MLP neurons of a small language model. Each row is named by its layer, matrix (up: input weights; down: output weights) and neuron, and shows model dimensions 48-239. Each number is 500 + 50 x the weight over its row's rms, rounded and kept within 0 to 999. Numbers have three digits each.
After each neuron's rows, "fires before" lists the tokens most often just after its 100 highest values on Wikipedia text that the model never trained on. A number after a token or word is its count.

L13.up283:499582425495463553569502540541496510547472499556385517451480591506512492536567498541485519493549472493541476560498479478557567603518499522530512503541529487456486451512519469402534495459461573534542408526396518531484546456510514494590381386573555429493510420522551489466424487523467499458473518444400476441447477518468594585479523504473495582563420453497450531463540512419442519486481551517589528469452546511477498512424536576479505482491548590541519533582521567502456534532565451498470472447375565580490542564560496491483467549486552523384551497531607520476595467468444531502
L13.down283:544444503536460456464508436543507466459508487424547605531564531538535513542471412489360545348548548483524514491466506455508418556539403517524445446457472537522441484508484554586437481420530439436503499489550580430511529590489500584482573494427475537461530504485514540527599465541647442569615422546547469503538444471598428425496469601581495410442508477557562457469552596512528563424536450462482498553550477473456517511564485524534443489462515498508460496405391511488440412493486514500563493557558448503486482450518480561401452476475541510453527474503518501565377509539467489578
fires before: "1" 59, "2" 36

L15.up430:443546425522544438461494558574474532471516502532494403433529486542500409471495405525453490494525490520453512464495551446486538494515469575511433458503506472477391552542566501437464540480454557489453432471540458555497556532532508505545565577502524458442437606557486505484506520425471527478481509496483500530493571480458441489514489553527482466507551481525421476439520442484429421444424614539520556431528510481481566583531532648503423510413434538500524466512452529455515494580556528489518473473430520528451578502522416501473524480446573503550504515436536454529424575510547509489
L15.down430:475489580510451482582544528433470462538480513490428520552548551473431515427435469454471495525477421453483490578584456452527478437501626498498555458510492480577577531562536502568465522471465500501545557521495430535517477503401426521534524489456489471508488458460494509549488359412537497448426470596588532553479479463454563557500499449474531491565437436530452537486486588381499562473519433546523537576560506622390577573504497471455501445505528505506476441419449591548454551531429566519481534494589538482497498504518549539494622506527501553547559480599521469524563453487564433539
fires before: "0" 15, "1" 14, "6" 11, "4" 9, "2" 9, "9" 8

L10.up1012:567517460486557565489402479432422533564447491619488488526510481436526459453548536453426484462466413475557486504554504576474424480549532554476460445486431493446452448464523472506425514516474498414517416454452414683549560438533488410421475435489549438414522452517466588420438476432506454421515482534471521525484449604497612515485523526485553545548497606479510525488564500535526469549531518472495506530428526471534455527522499491476572560466514540462644474481568443468432445492503471436402495495408475552506465523544542465500486524481470456512459485487475536519475473448526548567
L10.down1012:485505438485419521581513556550523513562522485503593521533408599522484474493447561454490509483423487475483508502556493475519479537433506470439454537536475561531527441521534612481453466432427481516489551475588568406504481564522526518497504579539547518537574439575481415409487533578462556580561444557530478506524520485515464490499407409525503493461594445522406400549513531523501493364467449509496416496457496523419473468571634559588520528455527448534433505467461456646508473536504620553475488507513517546548452527493487551539505510397537461533547543499485435529472489473500459476
fires before: " as" 33, ":" 17, "2" 4

L16.up903:464564452429490537579628380457558530476424513394504446530487541553486583465504514395492521502422466474549486431572506496502623450483573490518495552561454468551563456450492454385498509439485497489490526467534609542486461509528455487551448426444551521495471477498573560485449424471526591486452508523481450471521516453520603422593521513563366398442582466491506541470520503583444491484478491569533543471487490553515480476491517538543498562396547383455477539522397525482509426505497501555478461545473518600448565513495493494442448524478648605516526516462475539498513474511439435505
L16.down903:582440575410600412500513450443610497428390582533533451486518569508531525526539508478451515458562430578521554493446436417501607434566444578547438536460611417437535462460521507498465487472552461427470477458510614524499558520460466514441478448523452477517470462484432503479446464550470549521534543436501475506534619533475597525511523495538528563458582519443537514542525503568422447475472517494459468475430480399577526463522483557534450443426490506456477509520565501483503546489557540521606471514455542471548598486439409508481441537481542497490499512391464510388499431494494475576
fires before: "6" 65, "7" 27, "8" 4

L15.up990:519424457496518505447503505512456460490529416451536448500536442471515505568480452577537491511563482530413490458435405456448544441592544529519585569587490449474442531513562640546525558501528441450552519483483421543563512563390511457577421480543541556538487467575481485618550445430428499526656494492568535509453478559484455531452538423534530448504620484400498564504555444523477444492487561497434485539534478494576439491579538488519375462470445567485418608494557577492497563435447486465529464471505550520490526500516526517459496594534489537474494477497466423449468471509494549478
L15.down990:525532452485572599533573519361467500517493528524527451466460555424473506450513532515398487551579464532572550541630537482546482350534412542481416468469522492505485563531437550469432431460437570568451527554497525486553488470538443487548537599402503461474474559471486478348462431547487599573466466567436503510497555500527515510510419495532472551522479535542473466527488512526511424470599436503470477501543505456497471563492439495516573462560537475516564569473669484494447460537481566472458499492473485641510460463484534449434383510501436495498571488499536491530541398436421437478
fires before: "4" 13, "9" 12, "6" 12, "7" 11, "3" 11

L14.up279:565521437514562527506563519434447524560482492499524495492551408512477450487508535489519497446524560553539514440446404532506508524487587495438476444580558543510492552422456528568492538569472493469531586466403476487415493445542544456535532600514454455456390458460499441468529473477482454463532561527475573553581552509419450493498479515466588452453498519457531473393432466433526432372482604502402493461533523459499494546468523473531564481490479494425518482547481539555580493460537498547575454490548561546495515607439470474540477563488448495521527585418461502430455389603548493454
L14.down279:452539561479435487534504438510563465442549450424591466557526491502560515546526483562549548473566542420506565566448515486464536542465547579478442409434510442489423473570453481431601528462419468498477513452631516458493524498455453538473471502520486494468559581522502479609489498498493511571463504503554443552475484464456593496547424489569469475523533438537458497524594531601478477511516439475629371579435496466495501523432489580483465498503496514482516480464481487470499533503540497648465468587422497439463540441534475479421510467514553518502493523477634469491552539389440519572
fires before: "\n" 67, "The" 7

L12.up482:477545550434532485431570496502548633450433524532550534530547570439444520425384374424501554499457482433463439448638490603430481554571496534546558531458572581609406491497507581530559484473473461465568543474598529487437547463458491497496463553584495582501490447523468481467520508467593457563492471510499564557570513524569492506455580508542609507500505463495455424472577562477487480497419412457529508538499535408523482518477450381538553414457573480441492485500532488550476502523530544528548527520493540450555565445545495518578445537482446443516525519533493529501503495461526499476
L12.down482:504468433578530488499463569491522543511578472476561479397510486605510469507557452526422567405563434432504500545540479519519419476415473508661456553519572507499528491435516416505543498503526542473493476477531439595487446486430491437496527561486474463528531518438529469588492380486545593451454584457454574552525529466448505468514449473540448604489505524471459509507552450571455528573559579556516500551492487485522499455436503525471419489494420533544486438503537527471467523497538491499405526535396456505570514519472398423503578499481530606482485459590544537558490578604434484509
fires before: "9" 81, "0" 7

L11.up793:471552423446465495556533456504431579441525505521507433553550541479565462445456484445533495511576492467591421494478481553479568424532559492550501415476419452579531489540430551484398576440467562457562471445509478591598452498508455490474508482524415519467480507450467522573487484497602614520535541411419389430631450618512433566566506542541579475568492517465444497465461519538524556500458512424493552461514480538512590615501483448503464465450537461479412486503445579524543527462489498491525456433494512502454504503400483480425502536528581515512566572508492476490494496374481442562
L11.down793:523439501469434507470541514515500480462503491495550457369420512535431512552560506467548459575496459478481546516452496584493414501473443533512441491504426570565471478502553450558508537522499518559513462505448477563537382552448506527457580480480605524381530567534501469488497504412549526414472547490506461442566511494523422455492509548496498458486482377541500462492466475485536512487441567481338526490494566548536413433526543598571621578472530505549395536535634582536517446459523502506565492467450541437570502590480507468421526502498462515476511472584563462458521541470495515518
fires before: "s" 33, "ed" 27, "d" 8, " |" 7

L12.up832:474530490446470574487504519464523560563545548485533506526462508573377442529535572502518504552492471489477504429506582506437470540600577463487527510570505385589356515571407415464492539495529504562519547474489505494446542458540575485536376482513480522516495453498529469438501425571584460546534473537475477507496477570519548527450470555410447528573542472507491468539514523489493453506600459442456435524516582586479532535490494485500443551480479425569495470623508476543633508486468592488545386503427500548545437482515528470510515482498515560501476478437557583512532455487521531443
L12.down832:468489530524513500566485519423572517503553515461543467555527548481548447495412470526440466569539440447395525461541543509525426517490525506485583496434557510459500479516420467610558537533452488502436523505460515449472519478435483534513539566516530461507499539497432467491410518465494411560557527443501487479465515539369510542539571465481571501462490468552473509536535470523477521460570523445505516530562418409471546404554584412463497554481538542482532474484513588486392455361497543537547552532610499489450585470543406540498453524533528467418561530515447492477397431500399483598
fires before: " " 44, "2" 12, "1" 9

L16.up761:474465462410468496526508557408464499352540505536485426595478552517521514619509545571535544549566565477464465481462522399550442420455519516546511448550510546540520497586502529478494428508435436571516483544454452493592508393468563453536487505614512534517522537521515543543536456459526475554531537492534504430456519520517581482398425495405495503453482503538541365519446490524503474537425577504480551528425518451520473503457495495456518484547615480516440574541456453577457549502493387497526516666475515561511514443480530496470509553524523457462545434472418457512508467520434485490
L16.down761:593583508462483596446489524573472486483529462462504474447588488468525461521533527491481418489501527476443462530533485478501435558465478600494440494617537460561466540555494482458483588552419560475467504516464590423582477560399397608463525513437538572511602443499441532452537500535534542482499529488550511413430490546480422577506474444443491543549477575483530426566516592604546549477429493491420528484468499485419469539546535500474487473394426437502505463469480585405530452441515524582424482465496502539544495510583561404492383553529502432538563509574553409484414563439521428509
fires before: "3" 45, "4" 10, "5" 8, "8" 8, "7" 6

L13.up286:483481486543429466471525525516527441507487488462513534511405511482446553459489516480566537470580446431551523470533570524494570446484496482459516453574542588518436469566463569490464476553444489518481551476531531466485520422470540593527480550575488474464550556399518432509479475489493440543553557461438546499529458555481540589428444516558482453482408588439577402475430428481484520509507456487609525606493547579484586464526501540589500458580538490486522552577424515491468439529602392472429443534488494513482513481454479620456429404490489428553505639435542384536443505459431447409
L13.down286:541496515623564534526543534520468531502570508481504604514606528418522505525407595502461479423470491488432614394489580543637525492521574506440500456537544564471414502416581522590515447548495440469448484502482507436482530475571502539543479564516394486447510500529401539596515549496453481498439523470546395555544497500537454519521468504520525548472461468457427553525486507496499416519528477447506470485541609560445511457595435519551500485455445557512463484578385467415499513484568543522476452456429506493496518518472550432508427441521510514513496516617521492395554484533531487365
fires before: "1" 40, "0" 38, "2" 21

L11.up855:429522500470464490493568542482522504428434483544493547463574568564477497460524464529493398449567475513546443406556609422518461578491635435514426520549512579487505519578536531489459484520540487596507466521594439501518546427395522460564466462584470488497597568506457419487593526487497408473495572481509557502420543530509491495484474488485575502482406439480489506534522494394422473521549464487594438573538534521488523475493498469616410489549437453513539512519489556508447537542506571433441390503503428562483590513507569507505532469522426466433441465481515461569486430487439606433
L11.down855:582479552556485543535505441510468534507480506546414591510493567508495532604535558496521429440589420461445522615501575453475408499481479448494471511559493485472485417446462487541549445423530522497521425499601560424398557484472554598524545461543481483479590483597445532511445532437494352548447532536528423550559481601502548483507433504555524430522526478493498494545466476570465471511469458535522597592399497519475548502522499517605500506484424466515463467455490556442415423398538466572514346425524466514370524535544533543461371438441572535570476496538570443439500509441517446490
fires before: "0" 49, "1" 24, "2" 18, "9" 5, "8" 4

L14.up400:483500480502566411493471530434499555469508476501455583411435512466597488567578558463439482432464516519603484574516470488478606463542532468441628426515596527476525519493524516539483448528601455499477381455513477437532470389558488476556534477523486458454398538494451494516452557504469429499480510506539571507582526509494486463538472484514621513502513463420543449459418441579592532460485544543444493418549505540450492520565554402513501444492493556592518488489509555486493479480499446559453514469498542491479621537500484539513520542472461383492529529506544632540544508492519468509
L14.down400:511408508558486454432512435562406540581562532508551427444568550508450551521476527500598519529535543517512560486483632543472565516550466492418521482535490535511452604409518477501467555506510585486470420536612586464561551474455531584578547506477597514481543463535558388462586440466464426493481488514389507428477450549512585586449489475599467538542476379488443456495492443496479469478577441493537496593416482434498467537532483533444461516437465520457549548503540421369556466447441521509630541524536492567456515506594447445414493485486467528444436507498504481528504581512481485448
fires before: "\n" 38, " |" 13, " The" 6, " He" 6, " Representatives" 5

L12.up261:538418441558456550417553431421463487518520446451454504573473468501503510452524588487473449575486599483474470481559481555508520498567641494477556452563564567541549492534462497417359529441478468515607486487478489496396441493500481493464480451530475519506521454566529519516474499453478441579467570483478456604574454443565441582445474481472418496533521427500441463586541507533491520388553495362499528458562538467582474507475503604538535515463526564460517554501514470569542413575582489569491483459466456475469508480432550436405487514559457526497556512453489502497429561556488459522
L12.down261:456574507389534412595420478493603524542446541475482455424514415523531433434525482407566491378516484496495511467383595509459490468476495585511481449511477558518519514540474505473497489535495550435427547507519485517626416529493557548472561506471567503470526571433500538572554500579490409467537505462501506543430491586515586536534514464525525565481443516514453496463548476399492492572513517546515392497446355452443512429531476440475473440494512509562474490572492554425432503496519490448469462546499561438498508496586442544580500526445473446518476520531599423425619463501530522538
fires before: "\n" 53

L15.up644:543461515474533497510442524513499531603478449551384557520543530519501641503614489521481468498472529492525484447496389431468510520493564525496548601438542515507470509443567466360521438510533559528552556516501464451530472506582411424497554474440517556531487570486480551475510401528475477535535483545469557517483630419440539452557487473453380528464578511539486514461444589445566472497501504470549524495439541503513435480434479434488497476546480458547541513494499582488428608459498543561471411434479548568490491497515439537493578485458387538454480444397556560577519443457456497510
L15.down644:475492501444441415515490421478524508432506490414518492462464518531525529468558463422535592484436543469586555483453560487470475477522492539422485440495540438588628464477481478392447511480409542572561552483544487499355546547494473494455583513517440398500550453502576468501484464405472509578545488566448414467470499556461496511532501414594560461526553608489550395465444587559640490529559500534516491482465535509499498532466480521486406531525540499443444487529435549490500553429545549529529441518581461538536509459494530533414435512507536486417584515508537499477489532500373503540
fires before: "6" 26, "7" 21, "8" 6, "\n" 4

L14.up979:512508469434408476532491520495478492523445526511455603513451512531429458440472512585533478576593401495443469519546492514556548507446573496493498541496526574492473545498492488560470527521534522464409564451533409520461532487413557452417478521563528489467501493396478502500476641483553528518482499467578521556422473479472549523592550500525604469448519595481515476476511544465411523454560498559511526552524537469438465462413418501485494518503557464527504439442525497519525536475466519460489540483533477529448466553466490547505525543569451471519427566529445368521443535529560480447
L14.down979:539518459506523523461501479521423515581466493551468524493517483483473522456493539453515536387586581487456586500523582464534494497493492442503460499499477428479459482436616442487520405562524481480485456441473547478470516447558476527525509556567460477479473466484496450599631486488447420478519474514503447409577504520550529498490533475545491423465557380539544565446414415526547466508472456494482497468477462597494499397572495470430505521510480553538498441507443441482538518453467529534526453601589512422509506507518592494406527555401509420450541477375646536505550525466471553531
fires before: "0" 69, " life" 7, "1" 7, "2" 4

L16.up705:480425490380475491482570463481501491486553506526418512592499514500505556528478504512513463560459466506464606434484374502462460568426594441530627426516532535542495481501505462473509438481462448521525543425454406521490445468529390476514486546521458529454424468573459547529583482461485445478517482490534548505462485531522446465525509416499490478539568505518454524514591364483504507505441484571552466507562487489498466526440508500496491502561511481431564530478468473453446428563528468437550483623453578490502566484553544563470395506414433501500481456487375506521497497545584541567
L16.down705:585517544400546532491399456492512526544402522501553553560545376531423487460442551490461438468427455470549525515491556462449503536585404450510534504519464511481487515497417604600403508584459534562574496442513555608456513565519439617535518460532505498510483436491393481503434521473485520589540447490417540483487548458461391585467485511502465426513572550502475523574529586550460551543526471499538508507544465483551448449420457559467425489516466537488547586507570570500493526439462534491500420471440487571439537472531496440447409583502536475435537482493493400470477525543440471501
fires before: "," 23, "6" 16, "7" 13, "8" 4, "5" 4

L14.up271:433638393518519483526581474467504542461501558450522542524518461490403527431499491537520424569459572635570462501518506543546550403493477575549499447503458446445542447450496591446486402564511468519496528530522483483556511450488554562582513484464540531488525534477428546482527465551473505449487447488547542528497571457478577506417479438484514419583513498387549486531468560538472565510538488592506456454479489478458483407510531546511466454564537559426513596503600526403505536494517457389574581512502373403439547499478404450563503594565529570532529550391439529488444489410512511480
L14.down271:475520475536507511435482477490436437491446475490519503594584547546533416534510493543540480408544529468524568379484593476504546529571425472450497509439382579504504476527460446538538550491470497527516547467448399503508501582518415412470501547414569602527473468513468512542524520524381444483492493550337371470557444530488401500495423503446564482438471572525475502395422497468448496503488472490514583550505489510444467641509512533528541471396401559532528499576504456475545519538548483609534527451481546527470387503498549471506515517529522416505509508550546562475498504643548441532
fires before: "'" 29, "′" 16, "0" 9, "7" 6, "6" 5, "1" 5

L12.up262:572439512538526489491405573465546469478442414516523554489432529540477515524475439587443538457491399490580577508475578423569534480479559379499527591594557524497518560540529417431558428531473487520484548518496527461557524383551460605588507555629475486475496522476449457465363454538577491624557495431396553501484473461416521476520544538495526524510437474398489495552508520577519470465475494479633476565446413503479500470488523502568534520503467432541485428532494499533505501496450557424537424487467523496545376467435573444456419491481445545399528481439531500477550510530417516445
L12.down262:534511502506533379460546392462510454497518455524533499450502563573526544509561543473488516365437553505528471400504490508501449414474464537533589512434493483495511447566486571598556531442478497519479458506459538502549570443469501558491595447489482515484618437525483480585487483573490500478427449474530413517550480556508450467518469523498530476452508330465472489483529542423576506585540494448437489405546556530472569572561438587648460453547422504548548457506487405535493471537543451485477500484483488428481387556577507499523434430545536530481573561420547446461472478510473528477
fires before: "2" 52, "1" 37

L16.up127:487505525466530481453554452538463500428407481563533431511500509482400515515452486464540556571501510508539575513582524504581518464494443519532471492558495444509523511467459452468494446511459485428527586440524389460597512556516443441491570467508607534479486409390413397445431571473449544453585537539555522549543632514516439486667501535526483415521477515457427486440475468479551517503550509556525528507480511489469440527520447521549559518444568495590519445509425513457531503458531408441500469653470484461481525589466559572560429511504512515580480403505514482488396505447549543578
L16.down127:611391515408546524473416520539458517489606566507552481460530492487493588516510439556534490477484547488479408521413418503445503457531481512506510517598500526464476491529487602522518546474538517495451532447526462440429553483574509430501470475493410509471450482571487526530507515497503487486508489484528424508542488474483515384447537501591575440474518515510529499492507545515448432551530496578511502459415459440548448462547586549507559502497561566465456496517718521514415533500495510576513481393511498465585507433459526467512538496443447538546565534417413460559480489451466503435
fires before: "0" 24, "1" 17, "2" 13, "5" 12, "4" 8, "6" 7

L13.up16:450497501452500530427398492479453523601499486488442620605548582441387494462474446559536415442536430451484542522462561456495519515524530480419481534513593523454420547528450540460484508501427580530498515547452541583422500500513533494474435500596528465561498544424395508454578525507475534535518536481504562489507503577483552597467549406500574505442504467477460475493507417472442544500484479604420480547513584466410439424515535469500503530517536401485534418412533570461510522577490511533557561494522595592541459501387549497445424513485560541532504492528510462537459557536542568410
L13.down16:503564467460477583473661479555492414468531520454481475473484486472482499453477531515461458478522497491448510486511535514498490505494565487641534455447536576428524365471604417438570519578573537486609452497476486495577603504468418425503448454575568465462531532470427461546473566600454503513606546469539527607456513473499513465493541545524406452382421485527491576491488420516504454544503537524415527586516609554542532537458470531415459506456488545509438493400441545542547517438491500572467492471486452430483491637551497500517509445549455493526504500486597491493481452481520485516
fires before: "0" 100

L13.up531:533542536481459422534476519435455477557573520486526483454373546465480529512568470611422453451561543505490479492443613579504492458447597552514540571589517580544508531514552487522580522541472577542425511446519546587489514440449518502536429517407593507520506445468456422609533434544515406507557533548408462437522445434531525556443506581458513463450581523528505488425436412470437518525453567436505466455461476460584407444464560548460532457509515513479517523443553474545536463513435543457458514581598509576575560517521544449609502478500578500575442504512504501495463490497456552595
L13.down531:454409456517478547498516515484572516511452527550528452489535495381497480438504596446518392475562488533473532522570546500517538465542479653557505496469528561495518417535520450519507538569496553534497607502567655549504511455535559424591549507419489558521496486494513499476562549407485456470556553518505464465502553393420472487410484547497544452430481530473430541439542564511615464520518485454460494504550463468498566482490457366553520506557426470436531425383522473556459487476468460534589507472550452534370465571595393483483478431578604504592535451471517512412501484418479447587
fires before: "2" 20, "1" 19, "5" 14, "4" 9, "6" 7

L12.up885:502509515568562513379599551452508539559424571515488531676487507502490442437390432478441454504507451473527485520555524471516542596522489437415602487460560490509520492523484540485499446513516527539514538497548497495504535501503581556457515591590428470479502607450473361531475538416499432590481445511543474450546527439450525469524457494526506452439538533490523554496470429499437490470526508594478436589535531576435520493418528475459460498521491515485440507540426542543511415510562500518490510515528613606476409514616522466503414445494547536436431544539512528487488449641460486568
L12.down885:520456580559461516507514543435536531478467521374452521575471555545394509446575548475415443576442450426411565466530528552543498450409594514572452542476531457488537519459637436459531557586510507443555524553439443614456497496505460397535596407457481520502564461443515567573491413529505573513485450492395548515464477426468496504525490478376536481526465592518500539497530521504479407522482467426586518502526461493530516463562476549447573535453498602469513439450414495453554519540454538446433504479533477524449441511495463510522557486544487527482554453514443480526528585504601444490
fires before: "0" 82

L12.up685:531445549495457426561558587457414438407573504520512544658490529489471479470518533545431465496540577434443509545487477520526414547514553413506550583513516584492470474535465504452565533485530489486579466544494456500529529389452523561493506537528542473489499479549535549453614496562421425452512484488418463491407588461513503503582611556529522428532495596571433535488513484433519423523461537504446618487492444513456507523563547520538517521530443450507548433459493499609512543376438445447555553488505495525517533497493532490628538566542452474564593473454543592477508466402465569470
L12.down685:528523383491413501523556570476562517491476501434475417489488550507413438473532555448494526547506536492494584576461572534526463438476546575567586524523539488551488597528542442561519547491501519489464506464540498544517388503530472455540423502461502493499515422567515547468570470501458585426547405570529480438422553390503505514477507441543545493427585456508460525566552503524523499464544507485530503423475455580571500523587421485527485524447492437481566438444600444443436452437478445453421538480447567577557468548518522589503516534474469448438411408508593575454519426436462509515
fires before: "2" 29, "3" 12, "0" 11, "5" 7, "1" 6, "4" 5

L16.up172:600409516474500502520570466488501547425466467524451580529519390549485499483512447513528413516514413465447511549480450557561558489568596551437432505535468462468474456553496441606556533375494485538471502482449534495519453429504470507502586552465654568520527483526522599480444582610544456534497516521475455475489534502446501508446569511552582556455521522525400522515532486478539533473413461527510493408590453502467456528552491458466468499544566560480446518535518546570518518430415510488502440570502432528533506470477538489483542522427576558509452403391594491467478495538522520368
L16.down172:553508440464615466432403488483466488523466481503547474472560486560432514448516476538538493450455504708433500530501641516460499573561523506497409511505576512543399481563430566434457511520488410502493613493402453513579488494459505492484519487542467515534506489477578469487520535580457489592507500525478464504535487529543523427545524422418473521509467586545492566479435507499475460506568559442415476482584476512441488507532539598479509423535450470470511491468530505521470413458541513507492481423508591508507487557444433486475512511446488472451503509498451496503564569413507425509
fires before: "1" 47, "2" 16

L14.up140:460440472416482514553531513547509514537512575468494534511515431567502482473481443497446487497483540526515586530504544423496440535626454510456472473536432496478505611577430507506473549514495359460540454410588444467473474466466499440548422548496547473502488560397484448517484511446465500545439535537566534464492536418504553568486491489451566455493489549504533448555539483486504594483377525542509480540601492481500551550562395493491468507419478546538553431495484500507589503635482482477490531566514566447560467431505431518517549602531504470516522520477384377491416477503488529619
L14.down140:539532561483435486498474556472466541547467531469492449529490473548495502524476522588459445524462419483487522400444557420419565441552553513516558498510464508496511589537467504505466431540508477533401463438520556591481496570509524399641527505552551412462555469556474470603512436533506569538488473531456546581430464465540418444507527480459519493504458517516468520517476485492488499520567517497468509465434546497593493499502514496486430482505516543493499506539584403514553444466588532505498443506521557514500570510440478540493572489488453557551543462492451517446539557528505510463
fires before: "1" 18, "2" 15, "9" 12, "0" 12, "6" 9

L15.up237:554425482525571503494480464497533454373474441491468494483537478526410485437461476450462537461555511553438511503496417347527549576571508383459511499562435410429523553498484497432514495465503492473453472426479495447538454530528509457545550615583512524497521462422409505535524554552436522443578498524494517542458528553568550598472507532442474443563533428467462556509489577512544508502529522505546442545451568482465518485463474494529449485514498565518430546579468449555513600465499428415451509506460465487506483589510368517449535546466602540477545475453537437540532580471530553574
L15.down237:401444555514394479504440449486462461591545599554509544548468503472634588465516516553454469414450633496456489496488526507540501532508456501447530530585575541402522507534513558510533415455518514473517380589529385547526444508529534475567485484392537599500458521471458465492545571514502451527443484496561557573506479421434465493518425479464502451511521491528423585513510469463474553492570542518538607525525442507499512481434621513540468522505531522480590509449535469539521453523502456527512526575539481425585460469502516468427505486497481455538448513523398531568475436418429483569
fires before: "3" 14, "5" 14, "1" 12, "4" 11, "6" 11, "9" 10

L14.up387:488562408512491454521449555429516536458556544488540510518519495507464478463448506561486511497474453534419451459480506489521533451396548534455552472510546572443365434555447445606512556440480484561554573544505470515506579444494588550568483466517406426512533459433518536533554523529480504574588539436519493587453527521499622487555449503583473522596461476462427569553463491504489519439555491463525486513437450581554483479550413488557633454530449508421534547513437413467469432542496492556560575538563513512513521474551466478563396537530488433508470490477607511530519453509396525570
L14.down387:505487583562398499484485528528471455475573483512484458495510483545569461489495509518510431475526475484490604492575614511531511498560485508461613425612484535554470454508446565494549517468532524448534489399553541588560538443577498466520523448522468481567476372490531542524499532464555480581445351535528477436554528436420472422532493439464481480510451592417580449543569457519466558514525404512521413481543387514426507512518469526512526489528486384487501498497328522542388495544507475545457536496464439579457486580529509451594469399488499513477461452489545399467515534496535458466
fires before: "1" 50, "s" 4

L16.up960:504452406500494445579471558569503580517479465567544498518536441493489396473453617500542485461541535434508519450473508395545511489452476501476460519528446485557491615572476465532454556520445471525497427561539445488464406548527587513463550509465566467482474457508428474461468496519445553598477460554476552513509490475547512472446517584507524541540518502447586612458478459507512494457572535572484451352481439506448456463486464456481507529509549461513494530520516502471433511560423496522479455532531420461526527524502500553616513576465500533578566434409465461587404500509404607505
L16.down960:528528481475463418519409513448448454519485503537504485480447552478587564425446475483544542550520503655569484553562441530454557454516489474482474447617545430554496490523477542479470463504512510524453528480531366511551520509537439522482554476443457497466513548438559461500507515439497474526521574488522541448541536560499533535567493504527479489449545437460585492427502523501438462464460493488573440439475480515451569475518532485443513529547496554509466460405486512502614510463469405489557606469430521485517480468500513477600525528528490597519496538602427528513533509553495402479
fires before: "1" 29, "2" 26, "3" 9, "6" 7, "5" 7

L12.up181:428470518483404431527488486466434494524427423535458461447536480421465523461524590474553520538473462519474654549565455549463585543474504527463532473456387510540480459575406498449477494473533514468490443499454460498472478573585422572505478565502486515459498421512483504459388448519576511553579521518545463492622571547494427415529546529500533484556458426478473587436538425509518530437522452475548610565462539424518594439536554484547536443475542522546527450485496489511499586519525532542428405465473560488519497480449507480488431448437497554500619596530612511432467469483533504559
L12.down181:502432484540440491468476529476433483397602459489473500402520470536636459534490565541538492466489436486504500528553518610561465549500447577556503436423606455487469502412513400540472524517483484441543477495466562413508499492463446495512439497472495540537540423538486584489482600471501509408469554431509430425527370456429414529563592545528510525520485446519562499498543528505476429519424463485363528445516572590465604531525511498535484557488447423484496493551478555454459527526500561586487530529489433519522426505457567547512469582483501515532592467537421447533477506566625527550
fires before: "ing" 37, "s" 15, "ed" 8, "d" 7, "2" 6, " to" 5

L15.up302:517572456506538434538561504529503570564576497432484528515517495507511408431480650554555490544470425475464436530586486523474534514500492448453596531494468547494490483472571518521532545481471437401502475622484512617449518517406603587545435466512605484428531454450444604514505571518477512503514483487489488464391486455478594478464515646483425517536482475585501438533445531489625524441496510534495511356499472507475403515474454488502526538415410582518499495552507479472439539450429493499461472496575575517448456528428553457556442519491466565487489484476398539515454428457461479520
L15.down302:569472525567541496410440512483382480516566526533443483488468450556525550456463536477494369427474463499487479524488551528607612497470458511504438415493422428575463498533499506566544499551436489541399526463538402575523551499544507403517431482567607543483463515597535444565564629492484508504481447518482496483586483539532472505505554487491510414481562515514544553465439448585463458437503554587498445519565486517408465459488507471568427431619476475465549444475550407554529485483485459536512559428463592450508497492506462516502495512483556452538575556444550412533476532535438571471
fires before: "s" 45, "1" 17, "2" 9, "7" 4, "3" 4

L11.up778:411449493532451457491507541504520505443496421497439464443506501515583525412490574477430496414445445449547480489566608574506500517375516585450487476533529576525375477493456444505429471500522578508493563463466507518473442427531518549524511573456481489510417484590500536607607455481464395558499545459455452512560486496451535523478506624527469528418541508463434590473493504612425494450592428433587554538494512506504528483474496478509562448511521561559512508517425464528504453451544473485449478550495526584528475482482562522544467490543560527433537559515544465473559550476456611527
L11.down778:494556558510473620416485481522573445525510446544502503465526387604563517519537387460445414425392497553557498499462539421499521574455495613495415490552523541519492550501458365553471524460578449517527576455473560497516464613464416562434526455455498518362498449520521522451532404433529464497399536515509503468553515566550455435548555494508439508444481478487474499455503600572493506493536495454530577520464484479464451554581492504477560568357570504478398551538457444456439501481605505564566585503560469392528481455478481540500523388523468489499442562551598472484501488452456531505
fires before: "1" 71, "8" 15